MLP neurons of a small language model. Each row is named by its layer, matrix (gate and up: input weights; down: output weights) and neuron, and shows model dimensions 144-335. Each number is 128 + 32 x the weight over its row's rms, rounded and kept within 0 to 255. Numbers have three digits each. A neuron's up and down rows have the sign that makes its largest values positive.
After each neuron's rows, "fires in" lists the words (lower case) most often at its 100 highest values on Wikipedia text that the model never trained on.

L3.gate619:173150161158177179184158166161151038105072077180140128096128146143144131127056132104155097175091159098111192159126114135137125141101112080138101159091120137071187125152115150129150139106179072095109100118128102149133117133147190143164113176141112086158133144160120195125168125135090142152050154142138184087115088127160121234099104141170075106137098141168100135144132156109087115076137119119158169135178152102145095103115165089144151137155184124142148107136128142174091151124133093106121129128081096102140138144115191166193135121135123186116163164192168114085159102113179091138
L3.up619:172153146137190202106133126162157061100112171164151133134098104116200117106104132126130132171101081059175184187087123137114141116176124089181153123075132094045127107148123118140140107108146064159099126120112181127099135226110150094144111157166084104210107098136112136110157175136119149086135106126078164114190146114199175201091176107133152134168061136121158115163166116147105134108103149079136161173136122137115120121146123163085089142166100137153129107154131135105125156174138093109129135173129109059119128126158139170135121153098109184183114187165113101096209136103131092162
L3.down619:128121151159129163109111108107153082105122090092123106153102142134132053133129189120132133148149125080128075165066108146142115082101112059178114137107155136124120051093119094162191053126129076154130105130113130160104121139148140149175176160158144118110193121134102199067148145094142166077100137170123124145158178112173161119120147124142173164135066113166134119177057086168133115157130128129177169155097085155107087143095129179097160150154126128135126133132164172140090117154094167150152176121071117104120068154130125130093127125161049179143132106147087092125196123091089094161
fires in: "1", "0"

L4.gate109:089122152135088180143112127157125125162098113145096182117112114119121137098157152130143135121158189120108180100093145119099103145123101123127120189122132114132123157150130153138101144149129129194089158069127099100170116128124157187104156128140161087098118140067093109097114086150126098122140118105105128170196103181148067143125107088134141090151134151147117171108179178212118192157100156097149161126115189123137147071092159074128062082135166160145132108200160168169163124183194155121128070078133109148169105169120118113113151151096091128101123118051044145106134155140078113110
L4.up109:152193122096068125129112095174102156191118110099100106095138092107054146138165116111137150122187144155146178120099134121081115117091101111102123156139158097176158130137109125115155176153057170093158200071151070066139136091144126073081144135101145145080113116096161157122109155145102059086168095106066135141150073176101139173125123102114206080112088096106100105111157116130111117133096088107109163100157152125119099060136135070110096173181107149095162087139119177095134109160150198088101062106144130153121128131096124100145147180133157144080097111077103159136179183118082152088
L4.down109:097131157146089010118103157117098093144117160132147098156122125070117184135159172064132115102155082174183174184107177108139124078107106099158107102152157113061175114119112138177084096087155170103134139147166090119096095118146158133101096149151148120118126157087116115141148096189117104138169101123133142156153101045141117130119062114193092117119113160165187130166131126105116197143156105106136128121146077199119078013134108154154154160141122078154192135147163107157171142139152142194120132104188124124110069170125114111154131144185144070137157171103143078128167136041130123088
fires in: "to", "after", "in", "on", "as", "with"

L5.gate626:157110138139108143147158092133124054128099092161100029125123097170058111149152098094112150096141160165084102135169133141093200147071159105151156147095154155119185135082143111077160217144158150125129150124161169150183064159110143147183082152134083141068124138114102098169148128090117144141052127159078099074118094147099160164167120090182153081164149146109152125143140097142154112077155157124165087134109149185101117166095155146153083106129118108119188099105131100128143144128180113094115153146136139093115183115137135107096143121151177152143092090156117138117167143128111144114
L5.up626:145165103129118138185128144116067070131170169180139122116128081153129152145152149102063093109106143096127070071169121149128144128157168155152139173100074116121085124131170108130150120090144091103161142125096101136208065105139117135108154119149060120114160091123082110167141123132109076137108089133110121079110181197188107084113141113095093132165146142116130121132134141128137193100160148113125114141114060171171171122188089158113112114199083077117126151111099120118120126158121202078130142102140161136140146099124121093083146176179092070118109132134147116086096137127131166179
L5.down626:092134119077110101132141144148090171122135093162129182126110173113154096130106093120100086156128137136146106137142137168145153185127129143164185200113155128128146163135135123146103125164107066117149133111070141139159074128155177118058112138138078114085149122194149116120124167128111146082091100130077140142140209139181173085236125099119123091115139157110114099124107126063165191164091128124169182127142100120145148092126126165174124101148143121127136099075158124122155156136104143182106120106124140089086088150084139123137134166136134123099114142139144078092097164103104172139
fires in: "be", "being", "have", "never", "getting", "been"

L3.gate580:103084121150168145193070113196126157206114125194124167100177088133154116115154156136124080156139095108132176193127093115056151126162148089137155129083142125152173135098113133129117179193148137101151140079090057152147141116107106149110147085122128144128164158160106146099124128105121110125121129102167156196137196113153136136118132188175158144160106145185167124172051158168138150117120157090114143166078062143134164114156110145157060129107078116107121162158093089105158132118142092050119120090111162142172135093112091124079040144071195129178054079122084150099125160111159126060
L3.up580:126093149147127166162132174132192143134074101177100155157166090106130129142099081084158121168155179133105120176131120119115170195133115129213213168053142096182118081110153129166110178192138136110162124086083124113108099121122129124187164163098056121160147172115123138101072113159130106102163097127105138157122146103120074167109109119128112122134085152125158103122141087129115120124085135121079069182120071187166140142140079146120076090110144114162165117193131089095148121160138108109117160109137151151124116097123117105058122142132119092120092113126190180079186125080121132108
L3.down580:161177078105129117165113134123140128151115148138141134196099113198145135135115122140148106131161121140149184150118149121130115172100108160097128175132075134087103148129073134150125196083202114093136175131157130146177151058172160113130096145097095069108112140158162124152157173114125127083162162156155088081131083129105097155119123166113117132127170175109121198119113124148123151060054101099088088150109111120146156067187151080098151179183101132112133145037143087128116106136111169160142155130195133054114161134109117147105106079151070159134190148134129077126197084125144112106
fires in: "a", "an", "part"

L3.gate856:111161152091107090165045147122131094055103074146144143127143182054120054141144136142092082179110106165189164162127160159116117207107170153151150074139137146104140100127111093115153166126146088136131106149135069171146087160133191081096144148087095124155123172079102081133105113113145054082106135166089063114130125159072102108120196099188115152143104135084161116138067122086118142166115052172137174152062084180155152102096134112128115179081117121136125100066152112176113109063109130167198123091104198148207128154184079109169123109169121131093115156106124142172104129110130144094
L3.up856:126125138105131090139134143112140155128112129148133165096096134092172107162127109153068127097132121107172126107077105090094176220152131111085100152149160168125111146112132198132144188136105114125143155117186106141129121133108154092074094186160130131128088176119180103152168132101109090121146108164096108064104106169062124124072128135159159144167126144105137165084126084115200176096148077174120142143117180128149134141129107115114148131102175087150091078093112082142127125177149132163136113170130136130188160142110115126202116134104147152101182141080164150149135106135130102140
L3.down856:092194135108118116138054115153086150121082089121136131132142133140096159120104124145073097108109148141138154114176123153151131159165159129123143136118147083053135141165073137085127145141179086140149097122079056121169174129082145113097135122172137130108130137107066078112090084120156078120115132132165078148132110154110111167109198078195212156132055129158057169175063104151127067149143072134109160149096074179148139154107136083161119128101167150142111138095155065169056134128133159176160146164081112156149143186172122148105140109151084159134134147127167134124052105082112102104
fires in: "song", "work", "book", "episode", "track", "single"

L8.gate481:140125136151150116194128167130078077114161151080131141086123167134114133122170147133124147115117123069051146111069158137096157056193113126170114117103161112143059121210087203190115126086088119127115088105143115097149093125160107106100104082108123140145178144164188125192129123127159138145153159128145161141104138124122127115141136202085149080129061129167110108189150116081151162098147133130096122085086131109140141158102134101163106144097129085114097112129060095117097134119169102077190143115082049104164139147141131185124131138125181171121195108086093143123123155147139098124
L8.up481:162162047179102091118094102142111132172159167168202172140054148168126108119129155110141160090155147139103190081085106138151141129141060162088145122049168113120146138147146153142133145120160128134178151148144138139136146103184166186154096135114183166126153155121148061122125128164191140106134148181134149185152102069158090182097155156093131128144137132134062093142099104137166177127096049145155181100097137159133143120155154118134176167092078151106140144082147130108175086166118149084129116167204100116192111080086101095126145137162106082160071163079156154059109066116176122140
L8.down481:113141065126133118167142062112179153140149163136131124119138165126118117150087170115134096112165130130149116110092121139197123100144080165191146095178146079154142139097154144113163117132106118131121104207119150082087129095071123190128178154146130102103144104130137123115074158150062096087066107120105076102081153073139106112067149152107108104162114116127174173106128131145136097154159124166200167106220118083134117166135141089147103157126166116140112120165141127138123088159107130096072154120147159119150143187211177183142116152112102123125154133101118130188159086147197157145
fires in: "in", "a", "an", "the", "by"

L3.gate762:082145147138106121152109120178173107092158158131139153101079078085159141060122085066170122180168080100075132171106081057091069095113128165178148172153078171177128120145084135164134156112096109163181093077123116152118113098081129151106181142104128135168106164166144118114147083107131156136180102206128128201117149129126130135071121116121156132101111125087114072138119155152115188129058191129130203087141126118155176171144137156143202122100170152105156088095151077179071094057083144103105105034152134071128104087157112109104168139151081107172097141088085118159100166126162172176
L3.up762:129095144099111126134160118134184122108164125118114121147164126078085109139142118114130157120170128177206123145118161109137168131118139094033129128131126170117158077146110136145120077124129142053179143099147105059093166140124168176097150114146124099160076108144148179138169087109159125116159077178119121096159124037125126145124103125136111136112133132145056107120110128115156090089173129137099135122175113156126163221115136080153169064123131172090158103206146086172131116129139096255148124109136092131158116112129205173150136155196094156055188138135191119155098101192163098148
L3.down762:092130135137174114099162168126103161107094142096061166147157249085098045135075077118119176168114111123108106119128122130112136132116104140116130169119102084103168169128114147146141098138126140130138122132119137181070119190100076142116101096109084164166158119087106159135097133099154131148133158165101119102130204175114168141125134126114111071179126152170148071160102106099090137107144137147177087112133113174135165135069156093077136123143115079126132137121122147113138141127087127121125132112146052143095068127147114113138181143106120103166087133133130121121087125127101102135
fires in: "a", "1", "3", "one"

L9.gate646:156116127123117146115146141082095145145110127089147151147167133151115149137109091100139110079108100152141123083172150099108149098180161110137147193112077143159147107164102096147124177193136140117176180120145105189122154095122155151195125140118055134179104118133127130085113173149135130174078115200155138163130151141182167197094052093201150106134237134205126193146137116140111151105111121113085101132132081125099179134109118076160130123175113140109065141160149124168093125162027124142101112105126102054126186151184149177107126140128156129124116105201209140156153147116158129119
L9.up646:146114138074148118092107134055153121117113158112156183110099133123131161171098110147043098132157162091114146091153126102110121139130163072143143191114133081141152102152136110133174185135086149063139141096152132184132121107093130116117106088125066208164145111125111140099092117197138123151056111171103162110109167156176173199131054089181166111105152139176124176109108115141135117090098131136101131162147086133112177103088135109097117139168029173137168119109148115115112109110092104144125174100148120093120137170169155168139077116154089149089137109196193148137140098097209178143
L9.down646:113115111125156092154095111147120124166120157111144096139104154062101112091134106187084105093157154141083114127162152162161118158097098140085104102128105129154115105110176108082127114112132115090124102085132096105114115130170109080093108096108145155136132140099080136118131141184134126118124140077086093124122255124129149167138182117164180157102126143121163168120086158126132130088115095126176114179127031079147116143129236121105129116139131110146132135079133115144111099150111132155125125153140135082101141133140101117141107117163218180133096104134108107118134083100155148106
fires in: "of", "by", "for", "after", "from", "and"

L2.gate874:188158161150117104219144095111114158124073116140122192082105159135100124131154148109158116140139192167136120074123158116137180123178163116124142183136096102121102092122064112138131152171151065049131120103177112121117152109069089158127129133088147141165124121147078141141120088059069119102040105115104165146161138126184187120173151119155124107209096166119137114108150081138129181147175098145146141121135113093111072184081091162133135139105165123147173093136112130103126080111069130098157116088071137097161124114178144135074067170142113121124144143152175126093079135155116148179
L2.up874:116163145157173109216228106138135220136069130130211165130114179151119154140170150126135099157122149111162121115125169080124135065150154124100150123157094138089063106095116155092136160182173126041201142088174110127150135113060125116119117151118143120183076091140142162164102101128108100126099095085150176142182118150111186126161172103123109140175138145174125077070184058148140153112117105132108142134182160096054118140141068112152118142126113152162156136131121123070132119133107098074153141038154092152156093143159156106075102117086079155167125130153168065176092166132170216165
L2.down874:094153121174107136122112103079087104127112110131145110094153124098088114162137145125144095122132146113129110069125170179147162136144079075157110166112114082112135122055124082134067123123158078090108161113160101126107091108061135135080144140132126100131154072144097162157103129102090113121005144099140098155138255169121185107132162142142110112124114156130107141098092135092163159152132103175150149141097117131187103181089105100111151147148167078161159105158112148138140148156109145075177090112089144114133146082168169151143102136130134140167093140110192120096139152130107089105
fires in: "be", "been", "are", "being", "become"

L8.gate922:183163112098096051141150102153159138142157101153183122101088127178115096112197113125150166112072184131061150138152162138047140173157127123127164154144116149129159102092123094127129097154111105086139154083118090113092135138109120130161097132173094138216163140153073180103098144110114175077112114130072084134123114139112158117145119128129127156148063104195104082084119070115136183122170172114133114120108118118191097114194071118138108120162105117073114076120136095120171133137119090100102128114128087177037108141162134116121132121089130139146116050124135118088045163124168144092
L8.up922:155086161162070083138094066151154103098116121205187118110086135117099173176142149105104143082051131126138143130132152177116107127117156112100127166116151178115104126090148090117122156154127128100106117176115120128113097201182116104161127094135128105131153150088088178157128136184161095104085111147127110101166144075081175128164094122160067147165074119188107101123097133110126129140135177101107079099113102095146110094139148118124050068169130114079117164146143130110216136109153115093166089140126166113115172163147139110085085117163066166152124169147121138098075152135204137090
L8.down922:129141177114166124153142150087122141126153093162136127105108197119110063166124155122125139109164178118142116074160098125113112120091163128070110154098162110127154117062132139136125155118103079107165112102156136144143135117077146139115085119136127164137148105164116152162163085148131073133000142117092146119176255179180151135164159091160114082103138160126107122103149134059114116178156097165166121085077128088103091175127197104123143135156125087146167086146153147113109109146061098088136125075134127050143115130102151137118143098082124136081077153127169134104148143120124162120
fires in: "being", "is", "be", "him", "been", "s"

L3.gate358:126183102108127099089144107171180113115107121150093155127111175113142073097126119161138148161130145129128125096113095086090157107103107145110095141138126134136133137157179135111140105110107036169081160079147084125148141135092078113113166149124163122126113173065131143141072112075085156133109107173087130181086070166123166196097110169132132169133139129105178145098088147175116133112079137056138180116101140132193113116129078102132093125105125190148115157110132140116170170171135153060146126137106133155138104127121105119092122125142177109122150053125064120147109198147139093131
L3.up358:147126128115133127089122176126216120146141166125149101085096165167151095143051117156096158161087167112097186107212073145099142171114140107144176088125121119121160119128082132129151127150122173140191131096116092126029117159208076157133135096129131122152129127145140092112121128135109160180177157171150139157105136107096144136151118155185182157160134147164138168152072163101135189101131128150160180176155172149150143176126144140084058123145108107143109123139069095098120152119125136126070096096126139126013094120137133119154095111129102070150111076151107132151162152171154129175
L3.down358:120149103098187096135141120160109128138144154117166163127144080104179138145127119123196146125140154202149133120118077165137128143106186066133183099154104133126173122122097145132155138141117184127115144073100146091095086104124082142141096137120181169156134128106146162036098096095125153146131113089148103128096164112176161094110124100072116116193053129099157190136111161149182114136132163090147132112130146186146108123166098086120051079165080081045125118132155118107092157203136108153068074120133150136115175111108076098101087125154192125170122120137091129153148096148122088133
fires in: "to", "of", "in", "for", "not"

L3.gate525:202112155167113160171144122082110139069107183119117123112127153150111149154098111132117101133116093108120139131083114101149108115118156086186117171146115124179106124144148116090103106097131138092144098156155125123067096128101129083136144207122121138144129124110164183115115071115124097143172141160126155142182194086111151185131158195202133164105155135090186134163120136128107119115115133152129135114155129093154133130091219146122107074101185172150186096122119105122147148074159083079122147115069169171111100126132131173100110172151099124135036129074163102119166125156087130165
L3.up525:123144211137160149197132048072082121125119164116129076117172163132104091190118075099094146082086078111126062167108135185099156120126132168129105101142131057134140167093155192166169156122145153090107099114085143093086071166136116081114159196202089149151137125145134168163147179142127100120112094155184124133138130159099070194178153153158103141088120145103123099160137152138129106135158130117154143070163117111118138173089162053126096088091137154136157123183163151141060171115164114122151095114116143107102061140146074150146106150111110119127124148136134103151161043177128124168
L3.down525:154094092145109130170153114098136127145153107096112110141159217136091143155125126113107140098120111102081167152150125127192075121126146112154135145145102100152090162137161105071171155109110086100100129158141147100121077121081084087119169141157125167134109065173122136123139136139104125133162141222071136111138150088131116155113146158119102129083165125118121094192148063148124133105130090130168114110184100140117102116114174129149151067119189124118151070143091091127128107122152133140162162124094102159131065094108202142147104115154149138124078159132142115103192160136071128217
fires in: "1", "0", "01"

L3.gate949:134106096116126180133084111132106122146137081070141223097131110109161104087116110062077061196114150090118094144066105117114194114088080100119128120123130164167119147101132182158141109150156114113159152138109125101048139090138160126118122153043134128125124145181076123084144092102158060175149161075103087122065123131195129063141146141123141145099145144131186097102141115111120128109100133170171101180152115167077169107091143101137205180137197138150092146158124068122133115144208135140169108106141084147131079148102136171184110145127107117109163120123172117132155072125129131152
L3.up949:163140114100116114082107118157199165109181109149117171130145126112130111096164191141158145137153121147144184078115113142128160191098083129080148172171117168160150101141122072089095112095066106100113144147167087161071144125152139121154080098088110170087152120175103115090116165126167106108182145161128142115138127144135044107168097122100196057095111173133104110120111064184153089127139143074193123084067142101062131174108137160167092157063137148126183117117111123216169138048130104092121172086157134127092139056134166129135167107139160147116119129153068201123184171071161131142
L3.down949:093133125152086149141099192146098127172091101125165077150147103069120170160172098147127119147103077159061139057114128135129097172135149080100115109087103079127114180117111098148105161082139117013118074120118068124091153102126114137161109113138098128120140068134188129139136104141090121147120085079097117123193197118132110174086118129118147128170070098117149157144125112095241148118159102102168142075019129110118136111116155099129148112144062096164145083178053132120178082129098088130146177113126137085130103033089099151100172099147048154146153110155133122139130173153116140096
fires in: "a", "one", "an", "focus"

L5.gate246:121144124179117199135179120060164130091113151145088127148133181136135100147083087108125107132092108111154121081142098028144125145196126118106080157113070144161102137124122120117111138145071106109135132090128127142146134140156091181100120111094098154084151175136101152070110149138136148150119156117134155156107089134132106171127103076109121151191152169098176137122171114170116169117074110076129102137125096117084146158112102118186189119135163052117172122097126111190057143131084100185123126113103105151132099143121094120111167124101087162117200126173154128143110133130125116138
L5.up246:165120122105128112134092137087183083146177138118114072118148124120127145173129113148124150163089096102113152164137152152158107109139138159120073095063203123116076108151198135126107144125111152115123115158089077088168086128138175096115106111167132174063120097154133118138104114144073079150114100171188113172134106141114158115152122142127163124152152205140180131189173137086147142060162175080130126129149068114165166040119086128185121173090129130179123179123145130116141096069069144119145129078182148132112135123133105124095141062149077097122173162170134074135096138155114152060
L5.down246:106099095133131177102134118166076128095107156106111089145169104048180108132158112123111109098164151220140135157086120121112152095150132069051153117100113122114064111122148133163140141235133108095145122139166093123113163124070158107123131136128132159108142174109178156141083175079144111158174168110160107108104209086145130136129131130124138140065107160134166122160179182112117142142129179120131154148076125146134114189113150132110104118112149189119160150146173169156144109171118104127086145087144099130189135112197116145086128184134186116117149108126074107151115131112106132202
fires in: "after", "for", "of", "who", "had", "almost"

L3.gate532:161136142109137178120140140080159045056168145092139106155107113130129064124129094160190168165134102149058120093089111107145093074050129147156120181127138161140156122218065095159145128115092114108199103126145165176097120078153155183097105158135119104195108179181124109157154169147110093127171128160113169101121098119092170119130195130148117053125083151091100086118144127155108074094166141124083131107074096096115102190113133142122178075103197181120094189139124109135146099078132150079120110125073172107150098100135149153133152182128103107120111128150118097107137148140114086158
L3.up532:125151129133112158178172073129172130120141162145156081109117137033170128160085045138205147152117121189074096183176138101114129075074137126091147070123111097103117169176113140141163101121171143081180101122143165160103080112181149154157153136136081068165169123151139151189145132137134094059128119174175135130159113153145152141150193110103143124166129177098133080210110104115106117084186175103162186136105166126107077121152126126089090051091150091182111142174117115132095147132187164082137116143136120085131083132130090157120058200125037077121139133118176135123134145172151097186
L3.down532:149140097107114100141078142143137130110160111074056080126147170213113078142096154174115114134124085101114142197134170168176060170039124090131137135091187122110176115147153140171126115100105136084058172130092082055092092182121155170059100115182106121149114168213140116115164127098150135122072185110121135104138166144123095102178094098133126157131101114145134128170167111077084156164152115141139122098102147169101167147106123175118113133158125106087151123142037122149143124052072145136162120101142163127068037114102161069109112137156153134134089083174062158138142169133142127124
fires in: "0", "1"

L2.gate595:129075198117102129115117097203159119184101059158160121169171169173083099160087096090134109165186122110139158165137118067127144116120168084101084144134099168175081080099170207206119101165131176143125191139104099112109168159154133149103144126151149157113155141103200126103109157179131131160107080169120158145197121110142164175129098158180123084165172100127154114140098099127103106152139090110167154132167158188121090168151127072140107178120123127138065128111175108168065096136105141159154098105163163141142144102202142161081154127164077060136183098162092147176143151100108142160
L2.up595:169071172148127145131144082111168107139122088079147151138127125107070174158159145123109122184211160089175137167112152091173140164162140124088075115130188184173122088137206149216106069149101167143144141194135080072131137166123103139130080127125108135094104128148145135060119127162149093141099114105088157129171106083140158170156134109119107090161176115161127120130146126094151115126157153175144136136135090143132116144088121135143144143117172102089154160147185185106099090082099128105139100089153164127145126115146140147105160089144138156097124161157113094097099125175097161112
L2.down595:129126102158138116109117041085133143106125118103111114144085133104105131154186086139156117109186188176153180170138198084124110155140114110127116139125138164107105063136156113131117072154140167152110099180075089083198172132134133136085155123114190132109159130175162124093068159158143088128115113137117139117165184152136176182141106157101119090131142118153185141117114070133173146149078120127135125123125129106098126181078157098172141132070112150149126177080217154166058133040136165126193107157150170094083090106134101163056170183173120132070146133129139131082154149150099188119
fires in: "of", "for", "up"

L4.gate314:151092151100188119123154084173143125128168104139118163134124083139103157120125146107103106107100152117106130140104134114107106126117117114127192184142062091170137129116092087058117127152111097138094116086164182158158141129147104169129138164133170145186099134109079095117126122081136143080097161184100147131073166122115117134136190120132142114168122147164143104138136140127122125132110118122146101109119148161127135103147137126120158140088147148113113127105167138151053156116140163074097096140110118119145096118141112125067173141123141181122161112091058116197116063118121193132
L4.up314:103108118143148196107140096164154124125135093125106154128130102154074121105117137153133092159171088101156110198087079127144170135156127119126112133160161142171153132083130166160136140124140125112107155163094129121088116082102137132111164109091118117175190139165112134167153200071175169133146180132157170070123105235104094145111088100078133141139143129208127119150129160167108116169111120126075102145143109136095118166142068078121155130039136121088128069076130126086131181032095120125162150083120132068171136055157105138132126126154072143100158107126141067080115137109109102084
L4.down314:101152139131086119102073169194158112094066079127182054134122057176127095133140156122116080124177124137158111123106153132084139120094128085178147164129130113116121119063128141110082156081120139173063137137136124170207120168141150115134136111086169110136102021132091137181122111119162162118088142137164088116100124087092079128069084176155091146189114106161145152141125133081118162079146147132089162079112139148155136092146167115112115159096114087171095096092118126141090081180136100123069181128063190103136130156107117120135149057098032172180049132115136079163111170127089140112
fires in: "a", "for", "only", "one", "yet"

L5.gate851:149121145164109103102196087148115153130104135121115151172116109119116180139099148175089123099122120112096154106095091144117096045136118090148199130114109139175088147170049079104154108109155100116122128095155147101182113063161142141113147148109148116129134162105174161119149080143179099112141118115159131116080203195108113110117124122122150165142105108141114081105136134186142121115169128123153112150127131090126149109210035152110083142070153191148180125168071131090141131115127165083098141155115110081154118124129083119118107160107082131115058161160093155132188146119177088119
L5.up851:102086149157085074114158145101142115143073146151106170145114120122111128105074091124106108185118150113104167094100147160097095159138115109208171095136169144108099145097102112159068133122098087143108105112078185096113092132183107104151107117164073031121159131129157135163135136145114077128116141149203163154103180121103049082086089140125137155120129066111066082125190153150136103104139192164133069145114111161092142139146124123118082133078107125091210123182157108100119123102131149101139058172105123137082090098103185083135156161151075119095092177121145146159131116171163081124
L5.down851:112054118073157129090173067133084148168132137111127129079085129122148104116111136112136106141122162101131149081099150115162078097106113091180151085135112139123122153035098088143205093091095105119097122172103134126078112133134128126106131101173138173175179074145142133139095103105100150095113136161140137144153128112170118146118119136163149087082110021171161110144135116110126102120115142188222049141177102121113126064115153086102100162155127112159133172127125110094085090179062166133133141117184116184156095104128149100135167116149091138145075133184104128114166144134139130213
fires in: "a", "an", "one", "third", "each"

L4.gate919:138164102127143163104145122168117115118151103163125139128093084126113065172133077141107108133089146113111095164116149076114131120144120128083134086115090134184125150147127168130087102131121167091181166144151142179108213142174126169119125116150148165175132132155095108079064154117129152148141165134102083116110166085045139106096131175109100110085138149135173026096127079107140091100135128109160109084082161209116084216090142118104106097122128121128115109139142104124139143103119072101165124121130110153113088071078112165111094138087089102135096124130140124137118104034109112114
L4.up919:103134108147153106111050142076105142119174106148119125119115161139122110196143094129170164160189167122113128139107109096139129155157118156153140097147109115129122209134168186141117148131171109139115116078183141155100148110156093131088171113181090112070108187160172216146086088106074111126073163082085162125131068111107134145140107131038141135180143127126128113090130078064147176138137110084120094186123176135134136154109112097154148091137159118107160174104089134127158113095113088141117138086068145127182079137167086112147096149124103128132162087074165155149119135090130130092
L4.down919:175165105173159128114111159153130134194145100055146148137107129139127105153107083162156106149154114129118208091186100064137101121110135150161121081188151116151097115155080059146096146126132136161132163107110136085083114137162124077063130164146107119134128180180109144108149099129057133165086149163125082115083137117102112129104196160136143090163093126087115091139167168154201105050138096123096133141155107161101108149103151153122181131120135131123187123131089096130165143157095080075190134131063201086181078157154103101150121146108142119107070094135136162148173122084073136109
fires in: "one", "second", "no", "1", "most", "fourth"

L2.gate630:127137118139087150123105068110148134168101161126106166135111129115093148168095177152222190098100131093164113064068152174144101187104145140130134197138112135151146145127158171082124131117145153084106145144106148125148139193130149149059144100136137145175154144073155165114085127099133104088110149157136070164143099156112140195118138102170178151135206140119117107042147163197177122085111171158112090069160147181127140187082142095153130100116131117071138117094144071078062108116102126088113128084203103130104089139155151127164103062132108189148071197148183124133168184075164114130
L2.up630:159159121116166116157083145149118192175123139115167142135123144133135115162112125038113109114164093062127160103148164086116184189155108118090126065136193124132152144118139185152134100141154096194129102127115126146095156127129177096096142146141079085166092159156111136095144145124150114117113131125142170127126111101133140054132181194125067184136046155116104152144179085161116079151175063124128121135117092146158151185094112106137107086083092110081157127132130142118144098148099157130128160167129161156144167091150141104110117143112084120138140099148104159129087080145117091114
L2.down630:185130118154124090162067149165126154149109114143195105096096158138104156172132119060134094159151057112105173087143157118156170174128084140098067064132101145150164095156117170116139122172116165155157120127096099107099134121133149109090082133120127104187110160152123133102119108102110090160137119120165182176079099106134067072155160182148080164127076121160098195160125086151124113214186106140114106134138110148132122115127154158153133081089130109109159070127121104152161109149068117160199178176164183120121136072178096106120104096158140100130153144129096162126119115134158100111
fires in: "round", "upper", "third", "fourth", "half", "second"

L4.gate63:121090129158138144133160095172101165156110096172073069095128141109110153098204152077149138090091149148134159185129123109132097087176139126137155071119119083118086204155151098157137140170063089175059150095104125165138128082078116158108146094137099115093057094120100190086101155150119170134166125112147134085145141150124123138128150131070176116188167087111154125072125103152137102121154183144117118067062196176103128121119177173138098143182193189140153180175167118155164102177158127122123073134066065130097134094111133139076207120160097144151117128117122184156129148151106116051
L4.up63:077101075143106144092159061152092174107118171146114142085128079149093183112102184111175171150165109134177103150090147134087117077152129186164132094113097056167109151160174151115155189115110171092120111085140068130117140133117146147087134120123155164139155121105135166182131173092115130139151147107108202117145128151166100225125113121112206077101152119150088143078132150199157129134133191174104121120086139091102120167132194136163115070097156107053148134165185139126154169122147083085131105133119119122122136104088081168107208138176123133110121135112102126168116107130117169117
L4.down63:146107140102145133162122115154081100128128115155154111125125099128078127111113133076202111031094185141173176142034133087127139163133163109186089146187114147083132124089141074168108101151111120127125105081115090102098093142153104147094121179095157118116176144071086122134129115139163152145194100081131105140152191090168140213137150147159052088131153145141184114154101151184089113191143159127080098120061176172082142067136137135093169149173137127188113082119155098119117136137157177120065125165124144139141064199155156110143112137119144114109165160099110106150154111117136120093
fires in: "in", "as", "at", "on", "with"

L4.gate539:192175102089153156130088123137158146154077103106151122107165136129123126126165102096143144177157169157118118092131153223127134051170094147161113174105118185119091117189174166135127171072149091067136193126123179111082080107088201130156109147116100137124124174149106150147135156114168156111135098131118131130105080188121143102143131102123126077193110150183139187154072178098161122081111134063128181184126184118091173226145100114083118157122138100165087231143138150127144163162141079116126127081188117133188147103110133152122074196092127104135131113113152134109171112103133121177
L4.up539:157102137124070147098135126163148150118166068171136178121102074137124179165105158117161166178136060109118160125172114140104109089129165097133169129110137179077150118154133132132162147116144141119126088132098101165110128090142113100133138126117163124161145188147102163188113067165123108090107117131166150194120128103133097145117118096109100132158128152129121115132150092093165140089119136099134172081143147114099129109129178155088193135119178089138172190130089119118156128107141108105153094058188130155027155061122089125106111162145135140096180130092135136122161107202166147144
L4.down539:199185123122125177111121173116163198149161140098165116131138143097143173129153132132131120083162088113182105091169103149170126123109074096120168111085116097137097117158108110151109168108140152032191144064141151094160102119143111139127200117114128154117141187125132163130138131178135096095101068126138116152100101064076078171105079111083091112097127199119151196151113149095141074118097105080164105112077115074128151170124192135139146141093157095084127149140074141158158138203178106144119130139120067088125115103135088139133128145159115119162162182133112144139143110113063101128
fires in: "a", "an", "also", "or"